python train.py --num_hidden_layers=15 --hidden_size=320 --num_attention_heads=10 --num_key_value_heads=10 --head_dim=32 --intermediate_size=640 --vocab_size=32000 --hidden_act="geglu" --norm="rmsnorm" --norm_place="pre" --norm_eps=1e-05 --positions="rope" --rope_theta=10000.0 --rope_fraction=1.0 --qk_norm=false --attn_scale=0.177 --bias="none" --tie_word_embeddings=true --parallel_block=false --init="normal" --init_std_qkv=0.0213 --init_std_o=0.00388 --init_std_up=0.0213 --init_std_down=0.00274 --optimizer="adamw" --learning_rate=0.00127 --lr_mult_up=1.34 --beta1=0.95 --beta2=0.98 --lr_head=0.00887 --max_grad_norm=1.0 --warmup_steps=534 --schedule="cos" --final_lr_fraction=0.1 --batch_tokens=131072 --max_seq_len=1024 --doc_mask=true --train_tokens=661600000 --max_steps=5048 --dataset="wikipedia_en"
MLP neurons of a small language model. Each row is named by its layer, matrix (gate and up: input weights; down: output weights) and neuron, and shows model dimensions 16-111. Each number is 500 + 25 x the weight over its row's rms, rounded and kept within 0 to 999. Numbers have three digits each. A neuron's up and down rows have the sign that makes its largest values positive.
A block is one neuron, or neurons of one layer that tend to fire together. Before each block is what it responds to, as a language model described it from the Wikipedia text at the highest values.

Mainly "well" in "as well as", "very well", "well known", plus other adverbs (often, widely, never, already) and fixed-name endings like University Press.
L5.gate11:513472504515514471520519473483486486513530545500503488493477508490524466474534472490505512490500506484467503521524530536494500493533494483484498530534502543467506495481443478486502507492532508473504532512511544535509486537467457480562512491503480539484506518505466455510542502464520480526
L5.up11:443530463497480522442502443508469471500514454482502480527487500516525484548519482515502499549521516508526510470524497476520506505495540512525493470505483480523472499513505474522508511495502505487508512478513476450468515517516508540473511531511496509485521510486463514501506530499481511461
L5.down11:510499505507485529512491506481470526489487516481507458531486521456523504532464540526508481510517516492514509492457506510476514488460525503471491449506500518547453444495503507516541533508451536489494504536498564464475482519492532467458503489490500489483481507522518536499506472508474489530
L5.gate220:491516485505484491495533542497483506513545500471508560530524516522504493518533470497495526533526513465508557507472473492489503507520533512481496498494476524506483511492539521459536536494497488476477541502489468492521495464483529496455463527474523471497508544497451492501519439500516473497
L5.up220:500517517508499504504464490525469500495541475474454464497541498516486476505534509507510468458497524517510502562462512480539481450487478532507477542510526473490567516511473465518481489512487467496508520482515490526440499460507479490516509536462468535502499476479512533474511571473525510455
L5.down220:489502504478521506508510513462480486472472499471531540480506501489514507498501491484501493506519479502503531474529463515481491551545487502500500525464473549493455471517503537497497502454483526501495480532475549497525525532475506545484483480516501474532520508543494469497502476536464476542
L5.gate394:537454492505551503523523468503519522487494476492473466498500524489489505501506487472493498486461479535522507535450517525506502496487499472460543536519530535502476528488507495506479508509506511525474536494488509491526439514516505535565500556455464499517480479519465467514469491472474526525
L5.up394:511498470541534505526481498494492545490497514486490469502503504481512481517524490486461520478435461504474511460456515500503520538449508494485465536484517511543509489466491476482506524458495536483509511493506470493472449525479504558546528533500506495511518519537471470468483510477505477548
L5.down394:489526509532474472507502526488490480553496471524540536471451517533545492519513545498517532459510523487507478474510482489560478540500540536537474494534495517482509486482504435517505524513501482521527440544491486538519518506454492470450509523508506512474497525496520497486521526496506494517
L5.gate447:528540496493464515572491491536495475478516476500503533534531473494513471479516530462544439468495546472484476538528510524517489475518492544514489530496502507482492463542521487460516502543479525477529551515500490500456546476493488512495480507452497496459482514518487525504478523500480528469
L5.up447:477524481507520526555507471476505485512502449463501527490485471493504470485498452462539483481538529445500506494555478510469519485472523494497482507452491481515487476525552511497529571499475495536537522501499503457526511469450504519515483474474509541430495506512451525470477499493522528489
L5.down447:478504477480484468477486475483506477530464512513469500485493518500514515531494490492473544527529470513506518464446497495469493481440465496482466497486501532464494516489478543525479516449493473512464475453500546522549494501460497463513520495540483535522523508477481469508487516479522476538

Adjectives and adverbs of time, order, nearness or degree, often after the or too, such as close, the next day, later, early, well.
L4.gate261:528463491493494492465497498503529523439478497435550486516489496489497534508492473498506489550475520502510546475500497489484486494525458510514476528493506504517464474475452464529527500520510502484500519547517494546529515518527505503536478523504518500475486509440530468524500480500499474503
L4.up261:519520517495476504481520478478480482503471459482482507475518492462502492489543421481530475506522525495528485468504484459505510512483502494508487469526487562523466530500459498513504500489502510471491513534546548495512506454502462489475468479477502515471491457479536479463499482535533473555
L4.down261:498520510494485507553488487486463490517494523577479515512529519523510470528466495495527523494509530507468495501492545520472501520447480501472518529493533559468527540485476522525501474459495524518495473491463439496487516532474518530498520501514493473503521505507480522485535528501500516508
L4.gate357:544484465497509482490475471520476508500486461491533518504488540510480499505540475485536520537463494495545549493502502496465487535540471523482483493518499544528427493485483534513501485499542518514525519509516486517505512529503486463530441522523475450477524496459483510559517560546469491506
L4.up357:507515450522486475502482495497488483482490474510525493488530523461483573521509486530543491487480498554460515481545458512431492547536449529484512514519518501533479499490501502469497476529506457479460528492519509539493500516531516525486488476505520437482499511498516511490492528523499554499
L4.down357:485557513516504526534515543495518514459479519518517480534545469508471496471485460456472501423508502497491440536472460508500547484479486522476481568465488461497549523499492492506479543515491476502467482498530486505500507496527514520508533522508521514485507500468491501493544474523482512487
L4.gate418:516478486544500489504526508486514532504499504459531488471519516460577505478479476487485474535482487533484483503474517505498457514538475523465519455507505526525460504508491464463478494510510480433487540525478480539521468510500486518550526492543489464540464524488507488532529510526477469497
L4.up418:471526500487527496516506490465507459502494469531508524485541517495543503463472470509464502522511489470507473432466512459519476487469538482535469512506502504552489517506449476518516531492508459494547516569465451504532489472490542519486513512528490468525485522529483473501489502467500503492
L4.down418:540491483495485488523487505515479463496487497509490469509521530508523473531537467513527530456530531482490481442528505501500534486433566498510492497493510484499482476471450477545478503500482494564503532520502465500470498472502549525481498488493514492480493521484509507448457527511469531489
L4.gate498:487473471518489522507435475533513537458457554491501507500522525489533497455481496483500484521501481550558513484451493500523474475516483549472512462535480472492456524512474499513499497522514483486520493505460476555497516483534478503492484483475536493509527487458502469539507492488471503489
L4.up498:506505436526528525538479505546512523482498551518518498528502478524530492456530501488508521514522470512558532485467465472474515503469481515471470469481498496519496482513507499483546509509492462496536523505459496525475520499489490493475512463489524472504517524517524487496483493495450493529
L4.down498:481530509451565508499522535543501488492501517455482483522501506506508476480513489527493517514518536536524492488538457516490496518448488505514465483478465522502567462466521488507509497545511500508485524519504521516526496506469498482523514492485481514464502512545524494450510512518518500532

Mostly the final "ov" piece of Russian, Bulgarian or Azerbaijani surnames (Arkhipov, Kazov, Bayramov), plus scattered end-of-name and mid-word fragments like "an", "it", "p".
L4.gate46:484485519500509504511508526488522491500464509522502490475491534554469503502480532472472520489478489529478499514499515497505495508492484539517481490487459475467453510485496519455578482491536474486499483489494503503501499525479491521503450497482495477498468534524495477533499504501475462516
L4.up46:490505538511533525531522479492526503487501475445480515515463490499503519490527492480466546494469514479507498478532436499514517542468491512507479483471455468516489498496475487525512512500477491557517504480491484528494521466482495491480473495488486535488526580534493482486529513477552487479
L4.down46:499481505492499501503507486508499514469492481502482511498485477452546518499540455517523487494488505491497509490506472515506503549465501447453487510516523517484523488515502473527468476510508498542505484490498510518531512418512524474480570511508487549478556492487462506446460513496510466488
L4.gate288:523464514495533446487475476545499457505523520530498494535469529487496508489508491481458533501487475498527496488455494526477475448534504510521475527486559521519497503507484487434509491546491459491528471506520521497529508513524484522480494510517521484505457464516506518516576519527473492537
L4.up288:518475490486462481522487515505455516532458504472480489518470490528481526510451481523496487502449517507516484470523484458534514477533468488482494527495476486489477491463494539523516479483542485481523446492477487501509515535499465493490473546472479521502488520486482521542510490522506525514
L4.down288:515535469467512528510509455508509483473513495491460512474506527476458479533519449500511489490509517489528522498491482525504495480499470515474532485522483490520499498512481503510516516558506485524469452551496548542530491495435511504507504497488502541495524519470484514482451485530493500518
L4.gate380:519473461482521479458499475560489502486489467506464517511470512486531468484511512543500520489496493460458543532506520499529517503512500561483494496543468450466517501481484470496477516515510467467519424549501492487501504461545481483472483475517428503478496501488525482491536489537483525461
L4.up380:509510462493483498504507445519513494483545502484509515505465504481518498471479488523515501462479530470472535485512524530522512509491500532494505477490494452449518479546484499491480544504507481506507451517491491503508473485503494507523481537515457511444507575489465467506498525448499482491
L4.down380:482497509527497512522493530452497451538493483523499495501502499518487522512474461473488453520495459525524423479512514486479502510478502493487510525475525528529479467526469510533525495479514531500493559465538540545465509536451509523469553488495546453535500511536480547520442466498492472519
L4.gate411:549476516525510508491495468493508528455490555495507474486507493528516498532488501497475560525500505494507469534485538470506505554517492490495502494516520477486484493470499452484481471512496492475528502519536495481475505517457523471473496482469500497536483476501510493489495474487521503477
L4.up411:501495483520488552549479511505519504496499495468490480498480447524510502555505494462513531508493524483504484472492474479511539528487472512543486502479483495486487469500531475528470516493495471472513504474486533488501505464493498447477498501430579515519474507560477504466491517465540558511
L4.down411:485504503460471472541482542503474470544515463523496494542527465530479474496504494502536509493491514454482512484519498520513515468482506467498500549508472511493520513526502507524511491524474494529519531487494512522506499489503485509551490516499545492498502524479467472508516485499493491468

Word pieces inside or ending proper names of people, places and organizations, e.g. Ak-bar, Ohio State, Roth-schild, Fort Worth.
L8.gate380:506483523463460479534458442507496527483500520480475548463489508519470489513517506464469482511439514484462476488496502485499499524538501518494517491527479493508491536494480489490506501541489474535507467527475497487507454524487477519527477531535499498481490506480493480564505484500501516503
L8.up380:509544486528527498529479434527486532486541512474508530470472497562481510517493489482488514509503499483503494480494490507490501527516494512479472476502484464507486509548510520484518520486482480506512470511474493507510447464457491523517528488522513498509468517467500468529530478484523476527
L8.down380:504480470562528485478533516454501465498496477510529460531506506530529481520479524501490520519532507498532515522470493498497485529489483467490477517459526524503518508507537526455505463462531515464511513475535458514502531476485510515479511475465553496491523497481536483461488497469494479495

Short vowel-consonant word pieces (in, or, an, en, can) inside split proper names, mostly surnames or places, often in lists or tables: MacG-in-ley, B-or-ovo, Bolo-can.
L5.gate34:503503507487469484501428484533513526508499502473537495496516529522489514504473475497446545487492503477441480504513525528475481490504494473479496481507518489494511506453468475458487500519541528494515501530472484459492487520500507495517475482464510517503488495496512507532492513470495476476
L5.up34:526516523489492491507482524513472501524485499476514476463524487522518501506515511495493528466494502451486483483468518519461504465521484454497484506467483506485483479481477516511466515525530516497470475533491459475484470501497515486503470484429504503492533505546481497528467511499520499525
L5.down34:527500449520552508496548512503468496487479492519493515494532495491500544555482464524517512502531469485492492492444503529512496514513495513535501494503456463563533488530528522500467508518513511497503496485530498540527500520503522480482527489497474476440500466520509508433475479533503530488
L5.gate177:559452519486507498516488457548531493442502500468505488495492493494516477515519519479528482493486516458501507490501507486497518542551521503532505547502509476519475461469457505492518529532497514506503511496504523536491518511479470511491488504489535474473566484479522521503516484503488472468
L5.up177:541533510472493494570482510515496506486523527465498472493467462520506502544501472515490523471511561477502501513516498494499530503531520485502519531471484477525497485496490522506471530498473499475501507495500489513495460478427502515467525506506491504493548486494484488520466476485550458492
L5.down177:503551483549495497514525548470501504540482490499508503513481494480453520486486482473457524468523469520499496506537480506490515484482496493454515497494504510515523522523526507499499473490511492515501474520516433492512482485518567496533478522516447528494425506493486504518514496490503494519
L5.gate240:511508532540478471506504534564472520471510481514532531523472535510492507503491500484485498464463489477476512523546466473526502474500468525497483522514504533520531498526523525539530506517522479517473486468542508504462526510500468474530529523495496515511459504494484490489509472518506522482
L5.up240:496493543504496533556520457502507497471485524484505475517504514547460520469482489516478517470523488515461462490484465517506514527455486480510469479506508478524519503490514495509509532493534474499509502503494490465475482548471492576474471473497530530495501487448530498496495538504530468538
L5.down240:526499481501527511552451505459517473533481471487546499540521515490486493485507499492504492483565482495506500491459520539499535539518525500498503538511439490548539492520493519491539511531473489474458505502538494489537464514476497505476500502526462482478525503500572528507483500529498523465
L5.gate472:474480537517467484474469510535484493442548492469483487476454509514520519488489515489454456511503450506467491518515497476490480514518478498532459445512490519536463506497475534544490483498534514526454506546522536520506508537536517498527459449482487518477525523444490469505512466495512514493
L5.up472:538559529543543486496531528516503472463471476511494504459453472471507484551511485488505472472549517528474483439465505470511501476517516486508538474493523481526522525490494525478492507498540480518531463493493478533511504501484542523520509470492502535467489514466488486484498504487539488528
L5.down472:483453478469483500528482461479467498530536499487476479504559539521470479474524522484469504484521470507458463500477494509477495522524463540453498508495471514513508458441510469445521474468495486441461514505526506509556502500465541474487545475458469512464515489525502500488449491521498492533

Adverb-forming endings completing a word (different-ly, striking-ly, tear-fully, similar-ly) and whole adverbs (prominently, clearly, immediately), plus clause-joining "and" or "to" after a complete clause.
L8.gate35:495467502516524512536487522490514451427493449508468465514497475542516521482501490518511480513479474474492501499505533498500499493483492526459512552494528503513497524457488497494569505471495518428518524478531498512527472514504494505497523531484511494434475499501509497505476538514457492512
L8.up35:487498502498488507558510489456509473488520485496498465516496482478498542499492485547529494486502496477493532458479499506491515457476498522506530482485531486509529496490517473474495513482490497500535526460521496503472451488507509509512522508491484488438518488495484492490474503508509501509
L8.down35:466515505515488487465498507482516482542486519466513528498505543523511482511485518500472486505485526475528481537504474502478467495482485477518501478507472526500463472492468489510511510527518507552512502487495498512481522475490467498500511499552476475519491472480497489461505436479552482521